MLP neurons of a small language model. Each row is named by its layer, matrix (gate and up: input weights) and neuron, and shows model dimensions 16-111. Each number is 128 + 24 x the weight over its row's rms, rounded and kept within 0 to 255. Numbers have three digits each. A neuron's up and down rows have the sign that makes its largest values positive.
After each neuron's rows, "fires on" lists the tokens most often at its 100 highest values on Wikipedia text that the model never trained on.

L2.gate83:156108148080110127088143115149103088144121098166149148177148100100131099189149078124128120087141116112134105108130140123156164116120128141116155068081085130110116141067118091157169105091101116134134113112154155133127091137109147140161130137144123113124140171124075072137169158127131093144
L2.up83:154122110125107145159162142126115103154132126141137184147145102079149167128119088137108157111116132100128069143141160139169161091134114172131162122132157119094161098080126085138145172133128074157161152146175113110120094086122122114137133143097112115098168134116093100107093115155118147145
fires on: "U", "K", ". "

L2.gate52:147096114128129121157120080127093149161108106094131104154138096135138116150133117093115118139134103135135136147115148118160114130136101160154134131114082180112106146155121115115128131103106124138094163099114156142118111099138128115147105130149132128125138160124149077123111127106121109126
L2.up52:109080152149118110109095083077100117128145115136113115120079151154164128121147102093136081155143114138129108136109129113111132107101131110104178126153086120128138136137077127171147130113140126135084164120095097114151153117143117164146110141088174099139111174141129082126128151119140144196
fires on: "de", "m", "Can", "===", "e", "left "

L2.gate872:092175123108151143130105136141104123159096137122092119115116112234112136111121129145115126107142159106103120133060141155089068109145136113169118132092115118095091112150138121112116173102131158141092105149117103130128157153113123139129122135129123142139147128132151114117150109146135150164
L2.up872:113141129120160188157105138082118152166132083116138077102114143140172121094135133155125126097157105090147127160139104140098130170094159084130145179141128154159106120122149098137131132166120147118118134178160159166124141119126109098149167127129113115117130120130144111182118139147130105122
fires on: "\"", "’", "“", "__"

L2.gate267:133116151100118124135126151125084132142129118081146113129110203133153093144154165115144097181130133148082093122100103102181159114152093090146116116069112112169139134124157097133121097127134181129133135163121137153143091127144133107183129098145138114171140121146088110106131122105118122132
L2.up267:107134073140137081115063138184110083113131104064144122130064163122104143151098144112122144152109149156135121108123102121113160126131122111120125155123105130139122118149093139110084133094110152156159131171146138144109089125138145097124112122175117109168152134141117123107149123118112127122
fires on: "of ", ".", "Mos", "County "

L2.gate873:105148164103174090092176087112104146149105160136141146161145156109152121128131163096108098135168136114148097108141101127125094106156175136189135108120133126150123140143116131119138164104151133106093100103140130105127121131110152155100139115157153159151131122143064116135112134142103148107
L2.up873:116119115118154152099100169095146141125110164157110121142112128117155153152096127151093165117123117068148143124084091153156126186162139120110150166147132152141126095141136130114094110178162172157147153155147131107121128119134137148159120107133157163089120134128114134120147112112080126130
fires on: "| ", ": "

L2.gate987:140147144089113130120142148124122145141143089109082120174152143080137140132098120106107146142141114081134096147137144108118135130106104176113145133155161149150138105145135109141132140158185152133131116082090126101160141099159123109122140128082107153112141138124123121113134134142105122160
L2.up987:128140108126140140084108149164090149136116144121122107112143177088115147133140133156107102141136145114145126122182117153114134124128137203128136146119115166093127126148113143132120170122147133161150163116106148122111131130129196112099103080107134157126158141107079129144101131132132137123
fires on: "of ", "000 ", "million ", "/", "s "

L2.gate842:130130136113148175135118148156108165117129123094121136121111123195138133107136116143166116165147066170160145154146112163132128109135160135137130068121144157110127157120111126144130132150156114130139106132093144091136097125123125116097122152152130115107146127165156105140134114146144141168
L2.up842:111172137111109103105121193110127116157113198132120116114089092143163187120142125138135090116121125154124162129109128107129111133094169158139098099100135131153178149162107151141146110115111115130133074179107097118108126099134128129096145158081126056119093123100137114137162149132106098119
fires on: "6", "6 ", "-", "("

L2.gate212:148136189133114121163122074099079154118113151095108101125146137143115103170132133138115145138091140121130093126141118115095146084092199126147136113142117133164131129084145114172174119120156096120122143132123124127170159166108146177145091097115085141138168144122084103077158156121124169116
L2.up212:125129133120123130154109084135146144161129111117108097118148139126128096134097106123132132138128155126090097134113170130122115107133179149148111165092082125124117147091128132160133145139134083158070153164128122111160140176126178105104145094143154152093180145133131114054152149137153129141
fires on: "; ", ",", "—", ";"

L2.gate4:120130113147120115129120136120125143156113142168145117116161123112102123140118123118142123145110128115120123107127101128111118115118132140095113135138104119094108144145145137138115138146146124111140100143086142129166118123172125174155108079091147121097132102150163120095080138159133097126
L2.up4:137127131134140164106144103137086116111119111125103118139101123116134117143149109145110141119149119120132117151133143138106136110122139149159131169120099144134156102141122120114184102126102138112168184130088130122094091124134139120153135182109126160137104155123126112076124085159104111109
fires on: "and ", "or ", ", "

L2.gate169:147108112111126137101175131186130119123145141132117128123155136135113143137093112168138113107102138114129129152129109087130138127126136179138092138161119105091158141106147125154152106122159146190153150140092160107118101136180082074124139122139106092116092124150155099092127130151101155123
L2.up169:155139103111084121133177133147138167109153122088137102144131144128102151101120105114138137125102130102133098165142105097141168120117120110112109142144099152101145142129127154159130102159118118187131132131143160102110097155145101123120141119121113133080141132092114096152121157177140116108
fires on: "/", "-"

L2.gate156:153098144126146115082101082143119135064136114129107093164133172164119122093151125128143124133145130134122141160105147129137090089089171157159102142123166146160109104109160125139136157117118085088117117097122132125111117134139145100130140124148072160099070117125111136112130098181126157142
L2.up156:095102113149125136141090143068089115145092124095144139135135161091126122116126104131140120118156102106115115097107128131202146092145176075149104128154148148097111113142108094132116152123163116123136105141124120106150112089086106106141125157122119124122113115125099158122138098154084190071
fires on: "i", ": ", "of ", "el"

L2.gate178:121172115108103138082127117140141148107165145137111113130128112125127141150195109153110139157126127124166150114123117129124124129072141098081104117151109157124140157080125136138132159144173124080092166132120127173116137120107139096141097104090110123102124108144149127169142140141121150107
L2.up178:173118097115111110143164102148140158117133112131119132110139117113125117105166124135125140153095116138141160122107118123147117130093113148104116086158129160097115141125137132176128104151169091111146163168123142139133093108156118095165119118115129113094118062118099153132116076147126122155
fires on: "Hy", "South ", "Bro", "£", "of ", "under "

L2.gate796:145114144104078176159132150115105127109139101145146102127096121124138151141162145124093127140141145120141159090122111118113069089151106159154193141112136120122104156105121123151142089100160146130087156124151141214104144149159125129184135133109131148061122134113118136112116120136102138147
L2.up796:130097142161071131141106131130124106137155140150143142101115107137165130143178143144114144138115143108162164127141170092128095140150098158134103105142170150145139148115139148162122109138105150118137192141133108095098138108135129129154170119097137128126144142136146137136141096116116119097
fires on: "known ", ": ", "designated ", "S ", "-", "°"

L2.gate211:085117101151120136111113184126141094122169120102122142154122121149140145134077154137129068104082087144149118153114087113107169127139151108116133177151143125151108117122126157107104158120144133178158145131121137175158144177168137119131131153089164115141143119122131126092148125090149108135
L2.up211:117105121132125112105122101125154145128103160130136129125128118137182137144111138107095112032136100124127109115158104098122151115143139098136151174180153112097114112097152106150094114087163127147145109147164107099173092112097143160113117161072165096124061109111171125147142123095115096096
fires on: ", ", "(", "-", "– ", "June "

L2.gate58:133128121106137147127126135126070132126118197142144132135130143113148136113119137175183088108088125126111077129157120132099103122137135125161096128086109156093146110124153152136138120156142188111146130154159107109115129127116121135108126128146123109166138126147134129124209159134137099109
L2.up58:101137140092141120146069140110097113139156181125130111127134113117136148161089153151126099108123137119147105149096158120110058128142154169131115132151128138062118140125164134159094098127127210106173119148132100145133142150135145126104134142122150080176126100117167118086151129146122100106
fires on: "(", "ally "

L2.gate995:115132071150136128161124131119157095141109120134137129075123121132123154103145138144131107089146138132135075085161145143136100123163096074161122163132114132125103127106131132110111117124136144105133169119137120132106127137132149118127146103128090164081112113149120119131121097129134153071
L2.up995:124131133161130163113164142121101138083112139145137141148090141120102141108131141112121142099138115126128135082127130118164128098102113084151110127143108170130124129105149167155127095125162123064127152159131120160143118110154126121128112090134076118094126156143129147148140186131107164118
fires on: "| ", "the ", "back "

L2.gate247:151130157116151121166124141129077101120143083128109150130147103121143141120148125143140092119135120116165192119150112122097164103085139140107162121145178076064121164154129131194137158123129156112113121122132149129137122142159097088110115129131125137151146184111128155117134143123110149152
L2.up247:137126161094158181133128148078096183151119074141147096138147133110142142131135124130107127096131110089114108102160097148099147145081147099151144147104129127144102120123131058160110086138095144103078113136132135128144083084073162114117133113129100139134134144068142149143115101109108138140
fires on: "to ", "–", "the ", ": ", "→ ", "("

L2.gate374:151121144102119150119099128132127125148145104108138132148113110160127174073100122141096142126098152181159153115161114121130116136087107116155101134184119131099131099156129099131128124151126155126154183096138118161168108121108150125119154068166091119144188096103119135166125182134158139126
L2.up374:152122117107116167139155085115143123126123135121118143135108152160107103124105127183148133132138129129156119124132128138124106159138112112102070141133123164085156126160190112134120145135139143096162154134155113116143113160124096099161151086165182156124092136106134106172116143151118134099
fires on: "/ ", "ft "

L2.gate614:148120162180134108130138099092134124123093092120125139134135124158085106118151129133127092105092100128127164148103133124148151157122128119170094096108137159088146097159157098163161119102125134075094111126166105155122108163117079130113143107131126128141143100117120101145154133172152103106
L2.up614:196144120121117131136146141121087104155145106128117156139158143130119111093116113125134158155112144126155114166098114124125105090124136116149129095162144137148105114119135117106145132119125108146101198142094126147107099154118085105092098126105128115144136145138072094165075151123121090139
fires on: "-", "–", ". "

L2.gate221:199127163156091139130182066097120144148113223121101131115146106137141148113171109136115090129105128151137137125148150107106117133143110089133128150148137129106145138151127128153118101167159165113106137144162148140104183156121106122122149137106089139077097105117153115109103168162140150126
L2.up221:152147142129148109137083162165090140142141122088118095143126152115119142113098115114098164137115163125133109148109092092149163106096098143138119156154156097150126178104101154136085134125134113147133122127118143151121157172169127098172176087076163139131149185158153104127134122156125129167
fires on: "-", "–", "(", "/"

L2.gate291:123113125107125140112160112126144113129140087095162164129147129133095167116109150094085096160133117127113115110158110126120173126169130091129134154099120154135137125137143140167078123173119133086136145098137137141092135104120105158168149117150156113160095139149123163121101116125137134112
L2.up291:138137120109101156169123140134115103084126145113150135134121135155151136109122124175078166105153103120123135141121160121150109103116150159119145172133139128114147135088162170132123115136166175133135139159133151171130143130134126126108193104113108122108166154082078099155160134141082146101
fires on: "Ar", "| ", "and ", "s ", "Official ", "See "

L2.gate493:097151144105150131135112149176127100148150088111113120140145114107109113122123167117140175149115098131150121134115107125142099176119080101140156100176113113086095108165082127132111130124151135118121112123190123121173121169120114122156142149135120124158111134176157100113150116157114140138
L2.up493:185147159102151132130158158145110131120133111123136086119172121115134110106155136132134130127150140108095098085125089153144110120164130145154132080177128107113111130103134129142158139141137134064099129121205149117086103120125118114160161125144118116130109120174122101134144113155111139195
fires on: "in ", "to ", ": ", ") "

L2.gate636:099190137125158136113118164073180110124103142127148132156137147140118127137075115178151107145104112131127120146076132135128142105139125117108144154120126137088119097162142107165121151149123122132148152128137140111151132087106164111149108142158096157155125117150105141128114148133102166156
L2.up636:094156115125095092118154137115099142092145144137063133128155144119135135088137150177083140122136121129125084083158096134189143114112128136114110143150140090106144168133149097173142132125134136113103132138147112117100153098144141125127104138106116111097142107131137153145091156171109131146
fires on: "became ", "\n\n", "in ", ": ", "fied ", "becomes "

L2.gate469:128123131123133092147140092151144149159136166125112124144138109124160112102146102131148139117096163102107156099101113122123122107093158162157111123135175124114151063080139149120125138155125109123135100153117093125156147153106143141131113096138101105151200164118133161142148140127141146164
L2.up469:127147140152129148145145136137113109134170147132094155167128139101180118136106112142143150120093108140127150119115164180110074097143104122129140149168109130149125074114119168116149133123128103150099115122108125146148155168121109131090138110104157132117161129095150116093135144124138128137
fires on: ".", "B", "\".", "; ", ".\"", ";"

L2.gate837:092146163122131144169153123165141126112145089145167154180164144147132122099111170146118126140113113142146126133077134122184098150119124122122125119142147168103126140147164122045091112081111147138172150176141127149127144123117122150124179109145103124147153102122105136149128157085118174111
L2.up837:115115156099137140145152126154134107098092096106151092136146130124162115106128148095146108137123120111127123117155112124202171107168156142138098124139149151120132103128133104122147164099096131105172124169141117124098136168148143132135191101159147137135146121123116172126087107119111136124
fires on: "/ ", "ft ", "with ", "} "

L2.gate687:112105110139084091163143113140086128150137137109143110132166120096127108105130097142175149125084109084134128111136147111153072123132115135137108148161127133088156130125152148163159148145145143135119068145153132125131112158165137127118133071092083121101124116164136081113133132116085108138
L2.up687:155098124171112139160117103108106113133151113143128132143147118103107100106129088153158106129137131109151117140143106089146051109130073129121136114184121128101159109114138130145157109146142147143114093136138114109160129169149099122118037118076098110127119140128126101110153129115125133135
fires on: "| ", "; ", "/", "-", "ian", "."

L2.gate164:154077138154110095130151111181100174172130100117129134126107123138156111157135137117110132123135126137127108113124140143157078121113120169109136145152138109178114145126098095123114133145144131127154125123105095112153124135155138099155171119149123145150119159126129155145112125131122079162
L2.up164:187093135113138154128108178202094123095137120107150131156136100135135135120105138099086116119172120149123148118116167118171094134136152127101130114139117117103138125112068133099136109145132112128125117092109129114110148154125161096114124087141200148142078159112146148143135132078132128123
fires on: "on ", "for ", "in ", "released ", "ISBN ", "release "

L2.gate900:169173130141135114155125122102144141121132111161120127127148130153139118139131097148197197124122142116132109122090135100104133135157155117150109147106122173127121126099124084147134145157137145066157142168164153152119135131179170158150121131117127129151114120122084129148103136134114136145
L2.up900:118135138121074148107118102100134119193139118116121112143114121130124104139135168097134117138137152126138115155143071148191118064165129127121108130112150158128155121168156146117138170133130138105149155130124152110134139136143134141137140140064135134163094094094108108146103112137145165178
fires on: "re", "to ", "of ", "-"

L2.gate466:152154115137157128080125155096140101110147136148125158144124130113152144112151130123177155109064174151154134152155117120117161098128145121144119128129101140100114102144152120175119110131132104097102085133136109119144154152111123135140156122143152128110175119102126144102140138116099104140
L2.up466:113100113113156055114100142099125160159116156153115158135145117077154104096156106112134149144143169137115088124095110149096143110118122162149154103133073116093117086094134131130132114097115157120141104144122108166164098190112118139113138132172131135112176139135098152130125118103119127128
fires on: "(", "- ", "born ", "); "

L2.gate798:090153084078122111163144124096092148144140126098163136123140118154129109111119137146129128142194108145091132113163129107128070133175106112124144155159174146170157122086139164141161132107131111121140151132186126085127131158143113110142126112134105117101117103125139138121121102119116166155
L2.up798:144112125087124139114107135163107147182143136122175140136186085112130140178128163136100160139168133140136153147161090104122090143130109167123073142160143134119092176160123185097089131157153122087165136122145119126136152143117112135142118097085152105131081131127185140131150111108144111133
fires on: "\n\n", "\n", "tr", ": ", ". ", "| "

L2.gate158:093150144117111108131175127099117136154110092110143116106083136178143152129175139121136142175139120130116146125108141154150114126147151127156154106145107113172146119121151162150138079163158136128122150151129164094095135134102105126137138136150155119112119111154076121081110133148131146162
L2.up158:135139135130109118109157100129078179154149120128137107081116162164122101139108118137188148161133112158124111081143156127166108106142166135125135094149135106080154123117121149152118125155138130115135107152117132134144118132129109156122145180131139098127175168161110093101106077122146144143
fires on: "e", "a", "PO", "after ", ". "

L2.gate427:144127125149118127129147144121132142118139097114093146143161109165125149166120143112137143118121147135100120122152109149115109093127120127116153114147126141098125108146125127098123162070165144142086109148113136154100081118161109155133127161106137142057160066100149069119123098134147150122
L2.up427:128134137117135116104183116108125152139120141102139121145174110103108088138142148149154130111111142127131111125160104126120084105111125132097141178128158142125102114107125144124149141112176128118102161151142159133117046119129125114167126124103111138107110083108112094116141143105161116100
fires on: "and ", "or ", "to ", "× ", "of "

L2.gate645:169156130086096087144123120088115119127101165134128097141138152106138079094125157132125142141123105160166092155162121101144126174127136133194122100159132114156147126113135099142077075099165127115086125151115133116125117144068091114158133112130155081105134148086140166153117141158123109121
L2.up645:154109110173156153139141109122170151117133163158092136137087141121125121108149131104143130175103116141127103148122119113133126133129122112127119163141132141155180089122126166136116102148096148157121141109172189134124121142150102181088086105149162126172122099130085134125146135180168126134
fires on: "and ", "We", "of ", "American "

L2.gate979:165147135122120100141135170080114144139152132159117168137144093134102121188118134119130187094138126114134158131141119115114115130125104143154152149137159133155123137101101148071152127112144138122165136156111139131108141128118118147127110187101163122145169160123163144166176119133118120101
L2.up979:157139122143082095165118142109102137111145128137137125158116119148119116159140111114168155102136101110116112184118105134118139129122133146162138094142124164147171127113112169124144120117147112128119117097166154074127105115111123150134106157148117115160102125145154179140131093105145149090
fires on: "R"

L2.gate159:137117116158140175108108118093124143105121167129136113135117171136128144120125110135110165143131148137124113129091151114104108141113110089123142105136093098140118123120120214112124121109125126117141163073112109112097127132100107160120145107121138134127167115087074161102131144136131124104
L2.up159:098120141117100184124163141100130130145104133147126084108141143115098074124103121128121164181177123124086135133139125134082112104114130116118086133102141145119105152108157156078102142130159108115091160117100153122135155105123121115102156125130078128142159109116061118138137112131126146137
fires on: "of ", ", ", "to ", "\n", "While ", "while "

L2.gate226:148121112097126128150131188153121148160138136134095114114131099115159142123122133166093133142117149104174160137138144076134122129130082156073136114129142140096109133126100093102154156160106037118138131105107120092119098161144138154111117081150159132115184140142143118121115179129076076090
L2.up226:149129105106179129146092175104104168131146136136102140161105102116131154110093138179123149128118118119127132153096143092118123149110057144104158112146116146117117140116113090127154093146123075150138128133143153108099124154150147147105151097127121128097184109106112086111164179126101090130
fires on: "| ", "um", "m"

L2.gate716:164134080180162145130094125143126091142125157117160114122103139155131113138141167159118091140145129128141193097135144084136102168130175144084108089093108116103113117159091137145121140145075124129104161133141128174131149123157091099160162104108149123178156134120110135135138133122090106129
L2.up716:136149129111104137135111104151130152095115129135113103123115086127125125168161136137137124159127154125123149096115121109118106179134151119137133104148116141122112121145176113138135097145112147112068154121140148124177106104146124120129135106122129143177192120130108112109123165156112101099
fires on: "\n\n", "| ", "of "

L2.gate10:118106107165152148126164113157122129108109080144133135168135092133113127117103124077126110141142093115165127183103156105140150167153105096148158121102130158139094103111160107151122120094141129113101159116139118141122132153133101114131143144168123121127141099134152128130111145133105114125
L2.up10:101112119129130159143168155131144102175125124117091125173114101102122127128129136138135113136170129129138107169157127132092141126118160133162118163148141104103143109121069134142217154167132166137125131097113135084106161155146113137096110122147120185118140083108164170099115155118084142127
fires on: "Bu", "bu", "ar", "ri", "ter", "wi"

L2.gate509:136131140121171162104130105102142136129138095128072139150132122113125126142120140116095087104119136102101125101128136104114132132091170120113126105151086144147125099113106149128143123182134153111107144132123168121165125122157112148140140139101094107129153108089133160085131117115133147104
L2.up509:145129109148111146127154102100136189133162120138144139162112129075119120155118140154101081133151142107118120165155143107171116091099059102147112131158129114120133080070106150096112143122117170121159102088114169143115128130129158135183124150098137140086112102144105112074148115146165151107
fires on: "and ", "-", "or ", "for "

L2.gate142:122110149101108121120101150098141138144139136097190156090110103112118128135151132159147157149120141119143149133120137111126143142155122167140057142118091115162139138179132127099121140158132085087138129152120138156117162152193085124160145102128125080159116138136126109127134136147135162131
L2.up142:124144109153124120160121132134116173153110100132139140139155147140159159102146094094146146136129129102095151127153125118147143190135186126120131126127138134147132132114137132171132135119121131126128089110156087141083123155130109187105158151117121128137130123088118134078147162121141149134
fires on: "iz", "anc", "Cas", "z", "c", "bec"

L2.gate599:102148124128102131156108132084128125171136118147163105144147138110168104128110141112127132167121134140103096143140148113126135115050156132125160137136140137132137135122112100108126136101138172142150143106097121145126113122130147123148162102089178127101130126154114137106113118127142130130
L2.up599:144151129161143121143127115154127117129117122095135124158118120142118153146106103145115098159094175104106173126111136133076075134136062117092122144107142158113139116111130157092158126117167132131167112140112145139113126128163103183113144105121097135091135138102106138119153123092158095120
fires on: "-", "ed ", "formal "

L2.gate578:139138062094116121136153136119093106152152119122135103158149096117136129139127113142115097109145116155087149146083140146134091123161165124111143086123154117127123168127121163121124100133126111186092158106133152084068117127160138116152132113098141121098112093149153129132145083123145131095
L2.up578:121081127130114119124141142122121140153127141106137129139139138153138115131147119114106126055121134141105152147132121127151121152156149129145137100108111115123135190124148153164035117112122110129140150091136135129100111116130057161126172149047169168107076144128153144118121133106108122134
fires on: "with ", "-"

L2.gate38:146115143125130100143151141100146136165146139122119129131125140127146174134126114163134130086113140129077135159130147127084133144124117129114135134139106147161150196103163105106142137104170160149134123114135168111139136163119161108141150111109158223167126099116127108097141138140097177140
L2.up38:163124106101086134118110148124120151111169109112103163151118061124101158126144158155124086108134135149099124143138153132120141100125135156138130143144078143138115177163115121117122124102106135133157108160128150107182106155143151134156160065117163144174096147116146053133125165108109139142
fires on: ": ", "of ", "to ", ", ", " "

L2.gate254:126168123127085128111159091122096117117109129182141133171115125152153106087101126160131107169127129127103140130119158159075144083122162136125130106086147142108125130096144075123128101138133141099130137113131150146130140132131115128097102138133120173092088111077101125162097147167129101141
L2.up254:169140129093111130116134131141090171108146135102115123146136093134129126146113138179137116121142135159079132164107138105093066115142120167163100147185153140126141127115119118146134118124151111145128120118166136117102133118134089188138104132100142138109123105138146091124089104087066084118
fires on: "of ", "with ", "by ", "after ", "to ", "-"

L2.gate300:079127052100119138122119117152127135153161098138098139122133087140116128166122135104136123128122144094145077105140123137101155085150163178115122133129145142122079142163128111162167133125134095110099139082128096191144139096143135118097117127127116104116182138134138126152136142130134152112
L2.up300:123109129091098154144101137120102134142156127148104130109127126113160124143152086125121095135165190128151129094118124101093164156155118104100140066103147155128113136139145111167101110112111141124114124098134083104135091160116089193131145102095128124122153187112133171159128123126134132163
fires on: "m", "to ", ": ", "aw", "r"

L2.gate107:153139128087137134103153156120107153106121126190111104138174119084125135111121144143150136190148173153130148117095151132122074120130107147151165128117112088133135139144074178080114159140159157091152179124140107153131159125134152147085131107185107115145152120145144154107119065123133185146
L2.up107:105173086078099117084112170073126161138133130162147152138122098130139120134113145132125141068120145132192097100127114097188107087163108098126133110159113134134114131139129124075113131137137143136120155151112153111106108124145091139133156102148138085162124118148129126111155104144115175099
fires on: "of ", "with ", "in ", ": ", "to ", "between "

L2.gate155:110150096167104094138120115113135121194193115126144161147176085110131104106099151140090123152165136120137136124148111126138110171134111144107110126163136097102109081096119142145104117137136130098092155119136102117173056108138135111130131124101149138111096094145144131103164105084103159146
L2.up155:146170119138129129106124178112156096115107118125128153144130096122154098106140150126119130118183153131131144133149128090156122106119130121137096105193107120114129101109139118163129150138119129060111111147133113137131106141134139117173150090129148098130114108117115111115132113088104123137
fires on: ", ", ": ", "; "

L2.gate834:139126104094139117162110131100112145090154136147127107159156098110139131164141149146131106140157161135132120120147105112129120141142171132162113083135105130113118135098162122108122108169120141119107103173132151147101115104148159107144115085116200148134120163128117119161105140098118130141
L2.up834:101092137120127140137139081114134153128107144120119110137083136143112116134167102165097088147126164124122185162126143096115115172116139159157114090147125142180088152126145130152115109087123123151157135149141153123133120159111115145132094083160143130138138134104125124149132126153140119125
fires on: "under ", "\n\n", "| ", "to ", ": "

L2.gate925:070111143135125123139085110143161120164127149127132133130078150118141127134088114130129113108109140140154131122139167137066116130167099090113126136125157135156108103087123118132145133116168102148138142101152117095124115153124170115174130098152127175118135144190113120099114142119107146102
L2.up925:115141136136150135141097124131153141115131139146132201126136162103135116074105170152076138132131123133130174142149094159086187124093124166096156126193129109141137110143119180130115121110101144111104131072146115109165089131161149126153120089100143119124128135140129148097151127103121075151
fires on: "in ", ": ", "old"

L2.gate984:114093119091098150152126172115118114125108115101115142145136126149142121122098138124128138138109110104149086123060078083148135159113129099148113158079137100115108112134105083078106110133125118121121128109123117114117127109144142127112126115167163133144130087149151162130135122110162139123
L2.up984:125142095154095135114123117115161118152113116097126101097135109162123121115131143144081114118108178148091142092157116102117117118103113125115116156142150152141119122097139099100163129139154143138117143102111143119136128105146108119170118138145178140081163117090113106117132225102130126124
fires on: "more ", "most ", "-", "less ", "lower ", "high "

L2.gate749:131063111111158132138110153136112123151118149098125155083120142107100127185139166121093152110134111118103151156139144135131125098073096125120153113128115133147126119129102106158141120153097104118139100170140126120153112117169115117121175117125157140142145128143088137126126124128101117135
L2.up749:125087158099162121118086166131153109102122142097133129120134121115106149160139116117090119157122134132118090151133147124102126112114153123108139144130138143087137111106131101093112144133105129128136109151088120160159134113191113101113124087126166140141151157167068118114108148142136113137
fires on: "Kash", "ash", "Az", "Azerbai", "ish", "| "

L2.gate2:136135103137141101121160110091109127157129091158100096095113116113148114144110152170129149077152102138113162129122138126098114146115113109140110154132145170148104116125153143122145140152116074116131085097125129133150143162144125106094132136082090169136144118122146141114121119120097136147
L2.up2:113138135162120106093121143098160129119129126133107136093159119128146127106110131150053117139155109142124133140128135099100108137128144155084138116139115130128090130117139147146104135135111191081122125143124105130102145093115160111104096158111136153124130151109144147113135127122142106151
fires on: "| ", ": ", "ul", "u"

L2.gate604:103189133120122119123125148112168136146145122115165147153127103151163124092126139141116155165117098125145136075175171144150102097120106143144106111114146081111088103160119149128164101099151167146152143120130123125138180111122151190081180066145130086117159098100115124110164096111121152128
L2.up604:122132100138116136143108120157130126119170132121101153186176085116115136131115133133135127135157112113160109118144132150190148110181097130157134167108156151134085113141149151134170133087145150128141124151092096180134156135133160144138122112113115109136129121091124116105169103118124128106
fires on: "n", "-", "N", "wide "

L2.gate306:101137105151114131113148119105134101132142119170136185125122156163122131145111092175127116139149141123124125108112140121172177105121103180121116123130128155075137110128143112103116149133114099153138133160121121141088132183151167099136124149141143113115134102148135109168144126117111136137
L2.up306:154104135118107121134139153109156107103137121176127123144141098145125106106132100148084113161126128142162106117103128142115142141103125146135119133138119137108133111060129122116116150135148101115087122132105126136068113166132151144111113126110164093118152107110145123132098136135177117113
fires on: "on", "mon", "Mon", "high ", "-", "Pen"

L2.gate109:139158108131115131161143121101143107150125153170078131096121121125132129119133102160143106119137125203118135146103183150140135101106118154134144135152160095104122167127163083136129126087132171138129108127157131158134134126134171146133147115122097060156145110171105127124162133130140126138
L2.up109:166109115161151142124094130145146112102165153063087098109167099154116122129145129109113108141152134100150096143099086107142117137160125137118123139129083187122133133141086096130149106096165122105133127109114089141111122091093144118139100133123121135130099101084096099163139101133129092112
fires on: "ac", "Th", "Ac", "Sim", "thr", "Pet"

L2.gate699:148125083125134119189145122114122142140118127126137145173116133114121148129103112194123126124157141126191130158139131123109107092123115100154087106121118114123115107096123097164126115129100095126093143106135099109117172178138125139145125070125152108090103110122122116130110102119103067127
L2.up699:152130125129093156073136113124109125101138086167141113152105137094139133181105150100172147109103124136130081072121149118115154161174161115161086167107066118169125130145110119154106101083126136114169148155140111099136183173126132180159142150148151109152128130164112148092198130114135128117
fires on: "| ", "u", "ain", "un", "Pre"

L2.gate1012:112140140123132149163128124173123108157118072128145113120153176103130116086151104122134095111192160106132103126135147101160136110160142142116131104125095172088093139124082142059129112100149131108169129070078159127139108149139129128120135158102121116115126130116154154108097146148130119162
L2.up1012:126127184114092106140160120120120149160132139159129106130180121113126133092112065160083116144168108116112129125152137129138124148131119120130145126113125152156148132112097141064118108070152113155159142121094140109147140099111143120139155126101124100141130103126115109145108081196116106129
fires on: "of ", "g", "G"